Weights of a small transformer language model: width 512.
MLP neurons of a small language model. Each row is named by its layer, matrix (gate and up: input weights) and neuron, and shows model dimensions 96-191. Each number is 200 + 30 x the weight over its row's rms, rounded and kept within 0 to 999. A neuron's up and down rows have the sign that makes its largest values positive.
After each neuron's rows, "fires on" lists the tokens most often at its 100 highest values on Wikipedia text that the model never trained on. A number after a token or word is its count.

L7.gate140,262,189,143,190,213,200,167,198,178,187,211,187,183,235,223,234,264,201,148,194,204,215,230,222,177,226,207,236,182,232,139,209,160,275,209,219,191,221,185,171,199,186,106,174,161,181,196,192,207,203,179,185,203,271,157,191,239,196,162,214,195,211,174,165,225,217,222,198,201,210,223,241,225,186,209,204,198,197,210,243,159,225,222,208,203,222,213,220,189,236,177,170,173,161,218,250
L7.up140,234,165,236,233,195,174,218,281,160,208,268,189,208,179,188,220,201,223,191,183,254,203,201,235,190,232,225,204,223,211,198,216,164,212,228,203,160,194,159,206,202,215,176,198,235,187,231,205,175,199,223,212,203,181,173,192,182,155,236,218,202,191,176,158,185,158,163,255,207,192,211,190,181,143,222,217,180,141,135,138,202,165,220,232,243,165,232,180,215,230,151,187,229,175,160,181
fires on: " that" 29, "," 25, " of" 6, " &" 4, " Suzuki" 4

L6.gate152,219,168,191,213,191,271,190,259,231,191,242,203,215,192,179,187,214,157,194,293,215,156,231,245,156,161,207,231,211,241,196,197,200,159,184,253,164,186,206,226,171,214,154,200,234,223,207,174,176,158,266,234,170,238,218,208,216,226,161,249,185,224,120,178,165,190,128,205,192,230,207,177,199,214,214,176,228,223,176,200,194,193,195,206,171,155,242,240,178,177,241,229,200,176,167,152
L6.up152,208,249,203,184,190,178,207,170,206,267,237,206,238,184,169,181,240,212,208,223,163,237,185,156,182,156,219,164,174,227,166,222,169,103,176,203,223,195,231,245,169,182,179,194,160,200,246,142,205,250,186,172,194,144,186,187,214,198,246,224,201,185,131,196,199,180,132,189,192,218,243,155,195,202,193,220,195,227,254,154,248,210,221,190,189,194,227,237,230,241,238,215,213,207,194,216
fires on: "s" 42, "," 18

L6.gate1685,195,197,179,162,160,174,238,242,240,182,200,192,179,228,171,209,211,248,214,179,198,148,177,244,135,225,218,222,239,171,153,213,273,201,175,203,194,229,240,236,207,199,207,165,221,170,224,224,212,160,208,249,150,229,167,213,157,187,199,179,203,263,179,185,248,251,190,235,251,169,201,207,182,170,242,205,187,175,214,184,189,237,224,217,170,218,180,204,207,195,157,201,230,222,202,160
L6.up1685,214,201,186,157,221,254,193,245,229,194,165,253,191,179,184,189,200,201,173,187,220,191,212,232,155,168,182,183,173,142,266,237,198,149,212,141,218,198,227,249,179,189,140,152,202,168,253,220,223,234,196,229,190,182,228,207,142,186,203,221,220,200,158,253,207,155,204,181,192,158,206,192,196,166,197,185,219,204,180,200,225,199,204,224,200,209,215,172,235,202,154,188,187,258,194,187
fires on: "-" 46, " was" 10, " " 10, " back" 6, " is" 4

L6.gate1953,222,212,198,201,159,238,193,180,230,193,183,221,207,212,178,153,197,209,270,245,225,195,186,287,174,196,188,187,234,173,196,156,228,231,205,234,196,164,171,202,173,174,150,213,228,213,243,180,217,168,190,235,235,175,174,226,249,241,165,187,217,221,197,201,155,192,178,179,165,172,101,211,219,205,174,190,186,167,161,181,208,175,179,208,172,241,177,168,241,260,158,239,200,209,226,229
L6.up1953,230,179,154,183,253,187,234,166,230,180,225,214,191,213,184,250,138,172,203,174,229,240,210,252,146,207,192,218,147,190,238,193,198,197,216,173,284,212,258,199,187,234,230,220,215,215,200,178,210,180,172,205,171,131,259,196,204,176,226,243,207,229,182,191,207,203,231,176,211,195,143,214,200,192,207,208,195,156,216,210,158,217,217,174,160,268,261,169,149,238,169,207,196,253,233,233
fires on: " |" 72, "N" 15

L6.gate522,216,223,196,134,203,185,179,239,239,176,143,193,210,220,244,175,210,239,249,190,219,247,191,215,181,175,165,207,209,195,180,246,220,257,236,234,168,211,194,212,206,211,175,224,192,200,245,251,212,173,255,181,165,203,206,185,194,225,223,234,133,222,202,239,172,243,192,204,232,194,195,202,181,158,193,184,193,186,190,179,222,209,191,169,251,249,183,161,223,215,128,165,147,243,239,197
L6.up522,180,232,199,187,157,195,166,145,195,215,188,162,224,233,203,219,182,222,215,171,236,135,246,146,120,219,164,132,178,194,270,235,185,201,207,168,236,242,203,229,191,221,212,243,143,123,221,229,183,220,173,235,203,169,170,174,177,197,239,186,206,248,217,219,198,201,213,136,186,164,153,167,161,189,186,154,274,161,257,193,218,186,220,195,208,173,172,170,160,229,191,179,203,258,208,229
fires on: " |" 82, ";" 5

L7.gate738,240,217,194,198,216,226,215,173,233,197,161,238,202,199,182,192,231,205,269,198,261,196,239,225,204,231,216,144,232,239,178,207,252,203,213,194,226,191,209,172,228,233,207,143,192,161,226,236,186,238,218,186,172,225,213,174,195,189,191,154,215,208,204,185,145,248,185,189,272,167,165,174,163,226,212,214,200,191,129,245,215,201,179,142,183,181,185,231,226,258,189,199,192,171,208,236
L7.up738,147,226,234,212,163,211,159,203,215,164,219,216,218,218,193,139,191,178,246,244,167,223,193,200,193,197,187,184,171,207,216,178,195,175,153,205,173,214,182,146,184,192,170,193,219,196,213,149,210,142,244,194,235,197,226,228,201,191,296,210,177,206,172,213,171,170,170,173,162,180,192,229,214,147,158,177,209,227,218,190,195,190,224,201,200,190,224,193,205,178,219,274,155,192,204,194
fires on: "," 42, " and" 23, " to" 6, "N" 6

L6.gate910,213,186,221,184,227,194,206,158,203,246,198,197,183,187,186,224,243,183,240,175,196,193,189,215,194,228,229,172,179,210,203,225,252,199,192,147,197,180,196,203,169,207,182,187,240,246,167,214,256,203,161,189,209,230,217,182,158,250,133,182,161,172,165,204,164,200,233,173,186,193,169,184,222,187,268,176,112,228,181,166,184,199,207,225,204,192,252,172,192,262,225,156,190,211,193,153
L6.up910,173,235,153,228,204,182,223,256,176,176,229,188,181,263,193,232,165,254,213,230,231,194,219,209,121,185,193,193,203,201,242,227,192,172,228,237,200,228,188,208,204,168,200,208,173,203,222,209,266,186,171,180,156,213,206,250,207,212,226,180,210,202,223,188,159,182,148,245,231,214,225,178,173,211,233,208,168,194,191,215,219,134,217,216,222,211,220,246,192,178,238,272,216,223,212,196
fires on: " |" 73, " critics" 6

L7.gate734,191,222,162,192,230,216,207,222,228,207,229,237,206,175,185,187,178,151,187,180,256,254,187,240,186,201,265,195,200,210,189,227,254,203,213,169,157,171,194,214,170,193,158,147,228,168,180,213,214,227,157,172,204,173,188,234,195,204,205,222,211,236,204,178,213,212,116,206,225,144,188,231,184,197,211,130,215,159,215,226,152,170,179,176,223,248,221,180,198,212,231,164,140,235,175,269
L7.up734,202,255,217,155,226,224,227,211,188,221,158,221,256,274,207,187,249,157,226,195,188,165,222,195,156,216,219,146,135,192,169,157,229,265,246,188,185,244,191,220,188,192,250,251,165,216,174,201,193,267,213,139,241,219,190,170,257,160,208,159,223,193,224,173,238,189,208,207,206,209,175,204,204,200,222,237,228,213,216,259,235,207,201,196,205,205,154,227,161,203,214,220,236,228,269,165
fires on: " /" 27, "N" 25, "-" 16, "|" 13, " " 13

L7.gate1740,178,203,116,180,116,226,205,231,236,211,193,187,198,229,179,202,215,183,239,237,190,183,227,209,209,175,189,161,195,186,183,202,220,234,249,172,134,167,226,188,191,182,150,187,143,198,238,202,203,186,169,212,216,229,177,215,187,233,230,210,152,176,165,209,187,218,215,196,241,171,177,232,182,215,194,193,207,186,184,217,232,177,221,209,176,174,190,149,227,198,212,218,156,173,197,192
L7.up1740,207,217,194,195,239,212,211,192,233,200,223,217,167,246,197,255,232,208,205,216,231,167,227,225,177,185,211,130,183,244,187,184,261,222,212,217,134,281,152,183,187,249,260,205,212,171,116,199,250,244,220,116,189,148,218,185,228,217,258,209,243,226,186,159,170,253,192,149,201,156,207,205,172,162,193,185,212,212,206,219,218,216,170,221,172,234,222,214,162,220,129,197,182,166,199,226
fires on: " |" 50, "\n" 5, " bp" 4

L7.gate631,251,158,192,135,206,204,216,198,175,244,171,215,206,248,250,187,212,174,230,181,211,204,172,235,193,240,202,185,180,208,205,231,230,142,217,202,168,190,225,196,223,181,139,232,197,226,162,190,192,174,193,241,173,236,193,203,208,178,202,264,167,208,138,217,203,220,222,168,204,212,178,236,155,192,197,214,251,216,192,202,151,199,203,170,200,217,221,202,209,183,194,176,168,238,148,208
L7.up631,180,193,163,147,240,185,137,236,232,178,209,219,225,172,148,186,190,180,193,180,213,126,203,238,159,170,244,211,191,177,175,189,190,207,207,202,129,207,209,251,244,198,195,251,201,183,204,189,189,249,183,218,206,170,243,143,194,228,191,136,228,201,199,216,157,269,176,205,182,242,154,159,188,241,117,223,190,208,177,221,225,180,183,177,216,214,151,201,205,184,194,193,200,182,207,214
fires on: "," 48, " in" 25, " (" 6

L7.gate1037,220,221,215,167,240,186,198,229,215,215,191,183,183,186,225,214,192,184,213,211,193,159,249,207,170,219,205,203,200,205,277,180,241,256,242,185,176,193,216,170,144,197,185,232,146,144,172,184,216,181,204,165,276,243,167,224,207,195,143,237,215,201,228,242,181,204,233,221,222,172,145,222,214,208,181,221,150,199,203,148,204,228,156,207,192,231,200,212,179,201,172,205,174,239,250,206
L7.up1037,216,213,196,213,231,142,144,221,253,196,200,186,206,164,223,232,196,202,225,229,227,229,236,209,189,150,226,175,227,176,161,207,196,209,233,209,199,234,191,174,253,197,218,190,203,201,170,190,213,225,236,243,160,216,175,236,191,221,249,225,218,157,203,158,212,191,230,225,194,197,169,177,203,221,190,202,170,212,211,189,240,234,219,252,219,196,196,217,198,176,175,246,210,141,227,188
fires on: " \"" 88, " '" 7

L6.gate1751,218,149,174,193,177,200,231,218,228,222,176,197,188,199,202,185,189,183,216,207,191,154,153,235,214,224,146,209,200,156,185,190,223,202,202,219,172,212,177,187,211,206,186,158,180,215,204,223,191,185,235,228,150,158,130,196,212,225,216,214,202,221,220,193,215,210,214,197,234,195,201,170,197,211,232,169,254,189,215,155,212,170,211,205,147,248,165,197,251,168,235,180,145,245,177,220
L6.up1751,195,251,249,252,214,250,162,194,209,199,190,208,229,213,182,170,173,202,236,206,183,156,215,187,226,271,176,203,238,221,223,195,162,228,162,218,185,215,249,250,233,192,207,172,232,148,229,216,218,208,166,249,172,214,141,226,164,221,151,281,165,281,152,167,207,221,162,202,242,116,164,151,206,181,210,183,205,240,184,159,230,142,174,239,230,241,155,169,174,156,190,162,160,207,181,206
fires on: " of" 37, "," 13, " |" 8, " and" 7, "ja" 4, ";" 4

L7.gate564,256,209,196,193,194,222,139,174,218,166,182,255,220,212,163,173,207,197,236,216,201,203,256,179,195,196,221,179,198,185,223,188,182,189,189,202,161,133,239,167,165,162,223,170,190,232,177,264,188,208,246,154,178,148,176,190,157,205,198,206,200,218,182,170,197,180,136,183,188,197,165,177,180,223,212,247,202,212,178,173,201,213,167,232,209,193,214,237,224,231,235,182,159,219,222,210
L7.up564,139,246,159,181,169,216,238,210,192,206,247,217,199,155,274,171,231,240,232,241,171,216,201,226,198,177,227,244,207,193,173,173,215,205,222,194,218,253,171,222,162,165,173,237,148,197,221,151,173,209,165,221,278,185,189,146,228,270,253,210,187,203,179,226,241,185,195,193,201,239,234,183,187,217,210,204,187,180,196,228,217,167,201,222,217,195,238,195,207,244,179,202,238,157,212,253
fires on: "," 21, "s" 16, " and" 10, ")" 9

L7.gate1647,247,206,223,206,241,185,215,239,197,242,155,269,196,204,243,218,185,212,267,177,180,182,155,203,242,221,200,164,189,172,215,182,217,220,163,193,193,176,206,232,215,222,165,152,227,277,197,161,267,210,171,194,190,218,188,203,221,190,169,174,207,248,157,182,187,212,144,217,162,212,190,224,178,188,179,216,184,250,213,211,140,237,206,229,164,214,147,237,217,158,177,197,169,226,230,253
L7.up1647,226,197,173,240,223,187,169,195,180,255,226,214,248,165,259,193,148,191,188,213,129,124,217,174,187,237,185,199,252,235,186,184,242,190,215,206,225,118,184,153,238,195,138,166,183,171,191,119,142,255,187,219,215,158,215,177,222,186,163,216,224,160,157,183,245,225,214,223,185,244,170,208,207,206,157,174,221,189,239,180,214,211,156,163,230,221,226,198,225,171,204,201,171,140,223,174
fires on: " and" 64, " |" 9, " with" 8, "-" 4, "," 4

L7.gate871,173,204,181,209,196,233,155,241,198,236,182,200,131,217,117,177,224,213,185,237,194,236,279,204,182,205,207,170,198,185,211,210,230,174,169,207,206,149,236,205,177,187,237,183,263,233,179,235,237,193,196,176,149,253,202,213,153,199,193,229,193,237,199,208,218,193,189,183,236,241,193,181,173,190,185,181,237,192,149,186,257,171,206,212,211,238,161,191,206,252,198,207,209,214,256,223
L7.up871,188,207,180,207,216,233,187,171,225,233,169,201,235,172,243,187,211,191,212,220,172,222,241,232,191,210,181,213,263,220,194,216,210,182,164,213,181,220,173,199,163,144,229,242,216,204,138,193,216,208,184,167,232,187,212,176,161,184,204,188,207,172,203,171,244,156,225,201,224,197,232,192,206,222,237,185,208,128,127,190,215,233,257,158,120,214,213,173,236,200,192,178,192,186,191,208
fires on: "," 56, ")" 4, "]" 4

L6.gate818,187,224,136,149,209,213,204,184,111,198,246,207,158,214,154,216,237,156,261,174,239,193,179,231,152,210,142,273,208,166,162,218,209,190,169,183,167,210,244,210,204,227,196,253,209,215,183,206,194,149,212,126,187,215,210,214,224,247,196,217,181,243,198,163,214,180,181,234,244,171,203,186,188,232,207,243,229,220,159,209,203,157,178,195,218,186,230,155,233,232,175,139,193,254,177,251
L6.up818,221,228,209,163,202,221,229,175,225,173,176,190,190,226,206,167,183,191,190,217,243,235,209,184,170,214,170,161,181,219,284,169,224,174,176,202,202,189,211,200,174,192,146,202,194,122,230,234,204,202,175,176,208,226,268,218,188,262,170,233,211,255,237,172,192,224,223,130,192,178,170,183,218,203,231,208,180,146,128,253,209,221,208,209,233,254,173,210,159,222,171,175,164,163,195,191
fires on: " |" 58, "\n" 19, " (" 6, "\";" 4

L6.gate1540,236,210,158,174,220,237,213,246,202,158,187,204,190,157,183,220,241,235,233,263,179,214,166,257,164,233,248,167,226,171,205,221,254,174,228,199,196,208,228,257,244,200,223,202,231,176,222,234,226,205,217,207,211,200,214,149,165,234,209,147,244,240,171,208,157,255,171,195,135,163,164,283,195,177,169,191,230,196,133,125,197,243,195,233,241,194,178,206,172,201,160,208,230,241,226,191
L6.up1540,202,205,186,219,208,187,180,214,187,146,143,138,177,129,216,237,157,189,227,188,218,237,169,185,170,192,250,193,232,204,169,257,189,173,160,203,224,235,217,246,231,237,186,163,225,235,174,206,152,180,166,142,190,171,193,117,143,152,194,185,177,172,142,181,189,199,196,220,224,226,162,179,188,263,239,243,186,244,134,166,163,202,237,184,217,226,229,215,181,157,205,207,235,240,194,193
fires on: "-" 23, " " 15, "(" 7, " de" 5

L6.gate1230,226,252,165,203,195,183,235,212,233,213,196,161,171,205,217,241,240,196,210,196,177,160,164,225,183,241,178,199,208,219,214,247,246,215,234,195,164,223,180,186,202,155,168,169,176,172,197,123,198,173,200,220,156,173,206,198,185,219,192,229,153,213,223,202,229,197,153,157,249,207,218,164,193,200,179,224,191,192,192,229,186,197,155,190,210,250,193,180,230,217,156,145,213,176,235,230
L6.up1230,222,196,230,195,212,193,217,222,240,220,234,215,227,195,162,200,185,224,174,258,204,189,219,219,147,204,175,194,150,232,241,208,225,158,190,204,214,164,195,179,164,181,168,187,238,204,160,127,185,220,183,167,201,208,176,161,227,217,193,178,218,172,201,173,213,163,217,254,213,265,233,207,202,193,144,194,195,219,199,156,207,200,201,227,214,241,228,202,161,195,196,187,185,175,199,159
fires on: "," 100

L6.gate547,278,185,202,194,179,194,190,217,238,231,202,145,225,194,203,235,155,200,221,210,204,204,191,176,187,219,223,122,193,243,145,200,233,205,239,188,224,197,222,191,170,252,225,206,228,254,140,184,156,200,230,163,163,246,219,123,237,195,179,150,206,245,204,218,230,223,173,246,137,207,182,232,214,130,181,176,224,178,174,230,146,251,198,154,215,139,172,237,203,196,228,223,179,215,188,178
L6.up547,193,199,211,183,123,230,162,222,162,252,187,305,229,189,121,194,247,202,164,164,217,194,202,222,226,199,203,215,199,193,197,276,197,192,149,232,246,153,190,195,199,219,177,229,229,157,190,151,167,229,198,225,152,165,202,205,253,202,205,250,228,212,175,195,189,205,238,260,251,247,182,180,163,235,128,136,211,178,220,239,236,140,157,204,267,212,236,193,192,156,164,164,226,205,124,239
fires on: " |" 46, ":" 35, "s" 4

L6.gate235,266,180,179,203,186,219,202,198,208,196,181,205,188,225,229,183,208,177,202,219,154,216,229,201,223,198,235,232,128,197,216,177,272,222,180,160,198,250,169,181,195,214,148,182,214,211,208,234,206,244,256,168,283,178,262,208,193,236,175,144,233,204,120,195,163,210,163,178,201,162,196,233,209,215,234,138,243,204,215,141,176,224,213,216,212,218,248,219,212,216,239,207,166,205,205,180
L6.up235,216,225,234,216,164,195,209,203,179,203,196,183,221,185,214,238,199,207,253,175,206,192,222,236,259,191,212,210,201,203,193,245,220,193,248,177,203,175,191,193,140,177,231,155,194,240,197,200,189,172,218,210,133,160,232,193,208,198,226,226,204,178,243,206,158,182,172,216,193,192,187,209,162,192,216,228,169,202,166,188,194,213,179,200,283,184,178,175,193,189,191,212,190,210,221,186
fires on: " and" 67, "," 13, " or" 9, " &" 4

L6.gate1842,224,172,191,242,236,184,255,188,208,228,182,200,211,160,185,186,166,203,185,259,213,216,237,196,266,209,230,240,186,172,152,191,183,191,160,246,148,164,253,174,203,211,228,217,193,241,155,237,207,194,229,161,205,186,205,186,294,198,153,184,202,199,182,171,195,196,179,214,204,232,219,211,246,216,210,215,181,214,219,205,172,203,171,212,228,193,213,159,206,191,221,162,210,156,202,199
L6.up1842,221,218,230,237,273,202,185,221,181,251,169,217,181,182,234,191,235,145,230,195,260,213,224,202,176,202,170,212,249,210,143,173,190,196,155,189,247,243,263,205,209,171,189,199,189,224,256,196,202,155,222,148,171,136,241,240,260,239,201,183,192,261,120,187,215,213,185,211,205,241,225,222,261,214,172,205,219,205,239,223,190,218,194,178,175,237,120,221,161,157,185,190,224,151,207,164
fires on: "-" 33, "s" 21, "," 10, " IF" 7, "4" 5, "2" 4

L6.gate1711,188,160,178,164,242,166,199,175,153,194,226,152,155,227,180,220,190,220,232,197,206,153,167,227,194,140,248,204,192,238,213,237,210,195,228,251,177,172,193,250,234,196,174,169,225,186,165,191,177,241,223,216,197,189,138,182,235,191,252,223,235,217,228,180,147,233,178,215,211,183,180,186,164,170,249,190,196,193,169,187,157,206,161,196,171,159,198,153,134,209,175,172,167,217,242,259
L6.up1711,199,207,165,213,249,161,189,207,205,193,255,203,147,231,205,160,227,211,239,189,207,217,166,159,169,154,192,160,230,252,168,194,202,236,201,177,183,185,187,206,170,235,186,218,267,188,193,210,216,223,226,251,187,144,180,192,208,192,185,204,190,183,191,180,159,221,194,199,208,180,192,194,190,159,235,247,203,187,161,194,221,181,214,164,211,277,161,226,202,181,259,188,214,156,162,135
fires on: " |" 40, "|" 21, "-" 18, "\n" 4

L6.gate1186,212,213,120,220,221,180,183,164,222,218,173,206,205,185,207,143,198,170,248,240,224,198,183,232,193,195,191,206,177,213,194,266,201,170,176,206,172,171,176,196,245,188,150,166,166,176,185,161,228,213,178,210,174,237,200,248,189,187,230,217,188,144,185,203,215,217,141,219,256,165,183,199,234,180,193,181,199,241,210,192,173,168,255,223,238,188,248,204,212,183,181,160,231,213,253,223
L6.up1186,228,271,269,181,202,158,197,217,173,205,175,164,223,169,155,179,175,218,171,204,197,146,190,221,141,202,185,175,232,149,240,161,208,180,212,206,168,225,165,257,217,201,180,186,196,199,243,158,226,205,175,194,183,233,196,218,203,263,185,218,211,228,199,209,198,178,189,201,210,188,199,182,153,198,189,209,280,161,196,194,209,220,177,187,182,229,180,225,205,197,129,177,216,200,169,169
fires on: "," 84, "\"," 5

L6.gate1386,215,146,255,189,202,230,225,215,188,259,162,207,242,197,238,213,184,204,194,167,202,179,171,250,182,233,178,128,222,212,196,161,250,206,184,226,194,238,229,217,145,225,142,206,215,173,168,155,207,287,162,206,208,249,177,196,203,236,197,191,198,210,194,193,193,195,205,214,215,173,176,162,190,203,215,177,232,229,189,192,189,156,169,228,172,238,219,201,247,228,185,175,198,243,226,177
L6.up1386,229,144,202,203,189,172,199,187,197,201,174,174,183,124,250,218,173,213,208,214,193,204,163,198,197,273,208,167,197,184,197,240,271,173,196,192,146,198,222,183,176,229,181,152,228,177,192,196,211,219,201,168,190,169,159,126,175,190,239,230,169,214,253,241,226,222,244,135,175,196,162,259,216,197,166,141,155,169,202,196,178,208,184,206,191,167,219,196,183,224,201,210,151,190,227,186
fires on: "," 26, " and" 19, " or" 16, " (" 14, " Western" 4

L6.gate995,181,201,195,161,180,205,207,185,191,247,208,203,215,173,165,238,269,212,217,200,264,218,176,246,187,222,226,175,246,175,189,199,189,210,190,210,177,246,198,205,162,195,187,190,223,152,235,174,234,234,209,142,178,187,208,221,252,256,214,191,174,218,141,185,174,169,193,184,208,234,166,176,191,234,175,231,206,168,190,284,180,217,210,217,172,187,208,173,209,229,172,184,175,167,223,197
L6.up995,186,177,219,231,173,199,223,183,159,277,229,203,202,190,203,233,194,216,236,253,247,223,210,217,270,247,195,203,203,223,228,203,187,126,206,208,198,230,168,176,156,156,181,157,237,208,211,169,200,189,202,172,174,191,187,254,208,176,211,249,167,236,205,195,187,186,211,171,202,205,232,205,149,183,205,189,194,194,250,176,187,157,213,221,205,236,167,171,219,225,198,195,223,192,225,245
fires on: " ===" 21, "===" 19, " =" 15, " until" 4, " ==" 4, " how" 4

L7.gate6,256,218,155,160,148,139,185,223,203,196,214,221,189,168,194,164,153,257,193,199,177,195,214,186,128,220,224,215,144,222,186,149,263,161,217,185,213,225,175,188,220,247,206,173,202,211,161,227,197,208,202,166,166,217,197,173,273,196,148,211,208,229,191,219,228,238,166,203,256,252,217,275,232,192,182,208,198,133,166,132,185,183,182,173,242,229,176,200,226,203,200,201,172,217,207,234
L7.up6,207,200,247,187,225,197,203,215,226,167,117,211,167,239,199,185,187,207,265,200,185,217,203,213,230,162,232,149,193,147,170,171,179,185,218,216,208,179,223,221,264,232,162,184,196,187,242,189,204,232,243,224,244,229,185,200,186,142,186,228,271,141,193,255,199,226,204,228,189,212,170,202,174,236,183,219,216,191,143,178,211,192,168,192,217,204,154,185,242,182,143,193,210,266,253,213
fires on: "-" 39, " " 12, " un" 10, "s" 5

L7.gate217,189,199,188,218,263,188,191,217,192,203,242,212,211,206,214,209,199,175,219,193,223,182,203,239,147,222,220,179,216,243,232,217,160,232,244,154,186,193,219,218,242,182,166,239,214,204,208,210,193,194,180,186,153,156,199,192,234,213,164,175,216,188,171,214,181,190,187,239,172,173,180,186,174,115,237,181,227,181,208,178,144,196,195,216,180,200,219,178,201,225,262,220,195,209,201,158
L7.up217,180,242,132,207,168,239,240,237,174,199,194,207,228,187,209,152,230,178,162,240,215,190,214,199,125,210,189,137,261,210,234,154,232,174,203,183,215,205,214,207,150,225,140,201,206,176,194,241,201,193,179,261,180,169,179,233,218,184,234,196,177,212,141,177,168,185,246,218,254,208,203,227,169,163,220,145,240,190,175,231,252,173,206,268,208,245,229,177,163,187,196,179,233,155,220,178
fires on: " |" 42, " 0" 21, " No" 7

L7.gate7,228,186,191,144,230,227,202,257,171,184,166,179,144,195,241,162,247,170,182,157,192,170,200,203,124,196,227,204,200,201,221,215,194,195,204,217,206,235,246,228,232,139,170,254,211,188,269,223,198,184,182,141,207,184,217,240,245,240,186,206,181,219,188,256,183,242,119,234,216,168,168,248,239,224,206,201,209,191,171,183,144,202,183,226,108,179,213,200,236,216,240,212,165,207,213,245
L7.up7,181,193,223,171,266,185,217,219,195,196,212,193,179,179,210,212,198,192,187,199,213,207,228,173,223,201,201,207,185,195,207,192,163,218,176,208,215,211,229,222,180,237,222,232,162,200,197,190,177,201,209,234,205,170,211,198,218,219,228,242,137,184,212,192,264,159,185,202,186,217,165,185,205,218,215,188,139,221,170,164,182,152,215,218,209,127,182,234,187,166,201,205,185,192,172,211
fires on: " (" 22, "-" 20, "\n" 11, " \"" 7, "/" 7, " " 5

L6.gate661,179,169,253,226,138,240,188,212,172,242,190,216,235,169,133,147,192,156,113,273,249,229,190,288,189,225,260,254,251,202,139,176,198,169,165,161,199,178,192,187,217,150,235,170,129,203,213,203,196,173,199,183,172,222,177,226,237,210,214,228,217,239,187,234,188,175,176,183,201,276,180,217,243,237,147,225,215,154,206,203,224,200,177,232,226,157,168,252,295,225,175,195,233,267,160,185
L6.up661,178,194,207,188,274,216,208,193,153,127,149,161,214,185,196,187,202,162,195,251,248,225,244,180,140,205,202,213,213,223,173,171,172,234,230,211,182,211,249,148,237,190,212,219,242,234,221,209,177,221,203,221,179,217,139,243,200,150,211,169,160,167,161,185,179,219,182,206,230,209,197,211,177,228,218,258,163,222,223,241,168,207,141,174,189,195,205,198,205,186,159,243,216,214,205,220
fires on: "," 18, " =" 13, "s" 13, "man" 7, "d" 5

L7.gate1462,236,167,194,228,175,179,183,230,246,227,235,207,234,226,218,176,224,230,200,159,228,139,244,256,209,179,217,184,177,164,204,173,254,199,200,219,153,178,165,202,179,180,179,159,212,166,190,153,182,263,219,223,213,181,218,205,204,242,196,213,206,230,235,134,228,202,183,172,295,210,180,219,202,191,168,232,190,197,156,173,211,226,201,200,259,176,203,203,222,205,237,198,151,146,290,194
L7.up1462,228,234,170,180,227,201,203,217,239,246,214,209,200,200,200,186,216,178,197,183,154,300,188,159,190,200,203,152,188,219,182,185,217,176,233,201,208,171,243,148,127,180,208,201,200,174,204,193,260,257,168,209,141,182,228,197,144,196,135,163,191,205,200,161,211,165,181,207,205,194,177,242,229,205,220,193,189,119,160,166,191,184,216,156,231,181,204,237,197,211,234,155,147,159,207,163
fires on: " |" 47, ")" 5

L7.gate1247,208,227,164,140,175,222,191,249,239,205,164,194,215,175,153,154,171,207,174,211,241,169,195,276,165,202,218,143,221,213,242,188,193,181,187,240,210,245,156,179,212,198,201,197,247,201,210,131,194,198,172,238,212,222,193,213,245,218,197,190,179,162,198,145,219,234,185,212,268,182,160,228,184,230,209,217,168,263,238,204,205,228,166,226,221,188,239,180,188,180,253,214,203,206,213,230
L7.up1247,185,216,203,166,189,229,216,199,249,206,192,219,212,170,199,152,231,228,162,168,174,167,177,197,197,161,184,235,148,153,178,217,208,183,181,239,205,258,202,178,206,179,174,219,154,167,209,195,196,245,214,242,220,202,204,186,165,241,211,153,221,234,194,185,189,222,198,204,168,200,182,211,192,186,248,182,185,236,192,168,236,197,245,163,222,216,178,181,215,99,145,192,207,177,159,210
fires on: "," 97

L7.gate705,208,209,155,166,196,220,202,141,212,190,162,233,144,181,175,180,255,179,227,219,215,223,187,209,191,208,264,167,185,211,220,221,225,219,214,178,227,160,215,188,164,182,180,244,209,200,144,221,208,229,221,199,179,135,225,227,204,261,242,204,230,246,168,175,178,163,178,206,234,183,145,148,145,156,179,189,202,140,160,243,196,185,182,207,195,235,199,173,224,189,179,210,193,187,211,172
L7.up705,221,215,168,171,171,214,194,272,200,217,173,184,216,138,240,158,188,163,185,220,215,201,233,210,188,216,215,198,216,176,263,205,183,171,169,203,172,177,191,237,254,186,176,208,204,219,213,174,215,206,205,271,195,206,220,189,182,175,180,148,181,227,211,153,187,220,191,244,216,221,183,213,200,258,243,172,226,237,206,212,182,203,212,240,171,170,205,228,228,168,259,246,205,182,191,203
fires on: "," 21, " |" 16, ";" 14, "\"" 10, ":" 7, " in" 7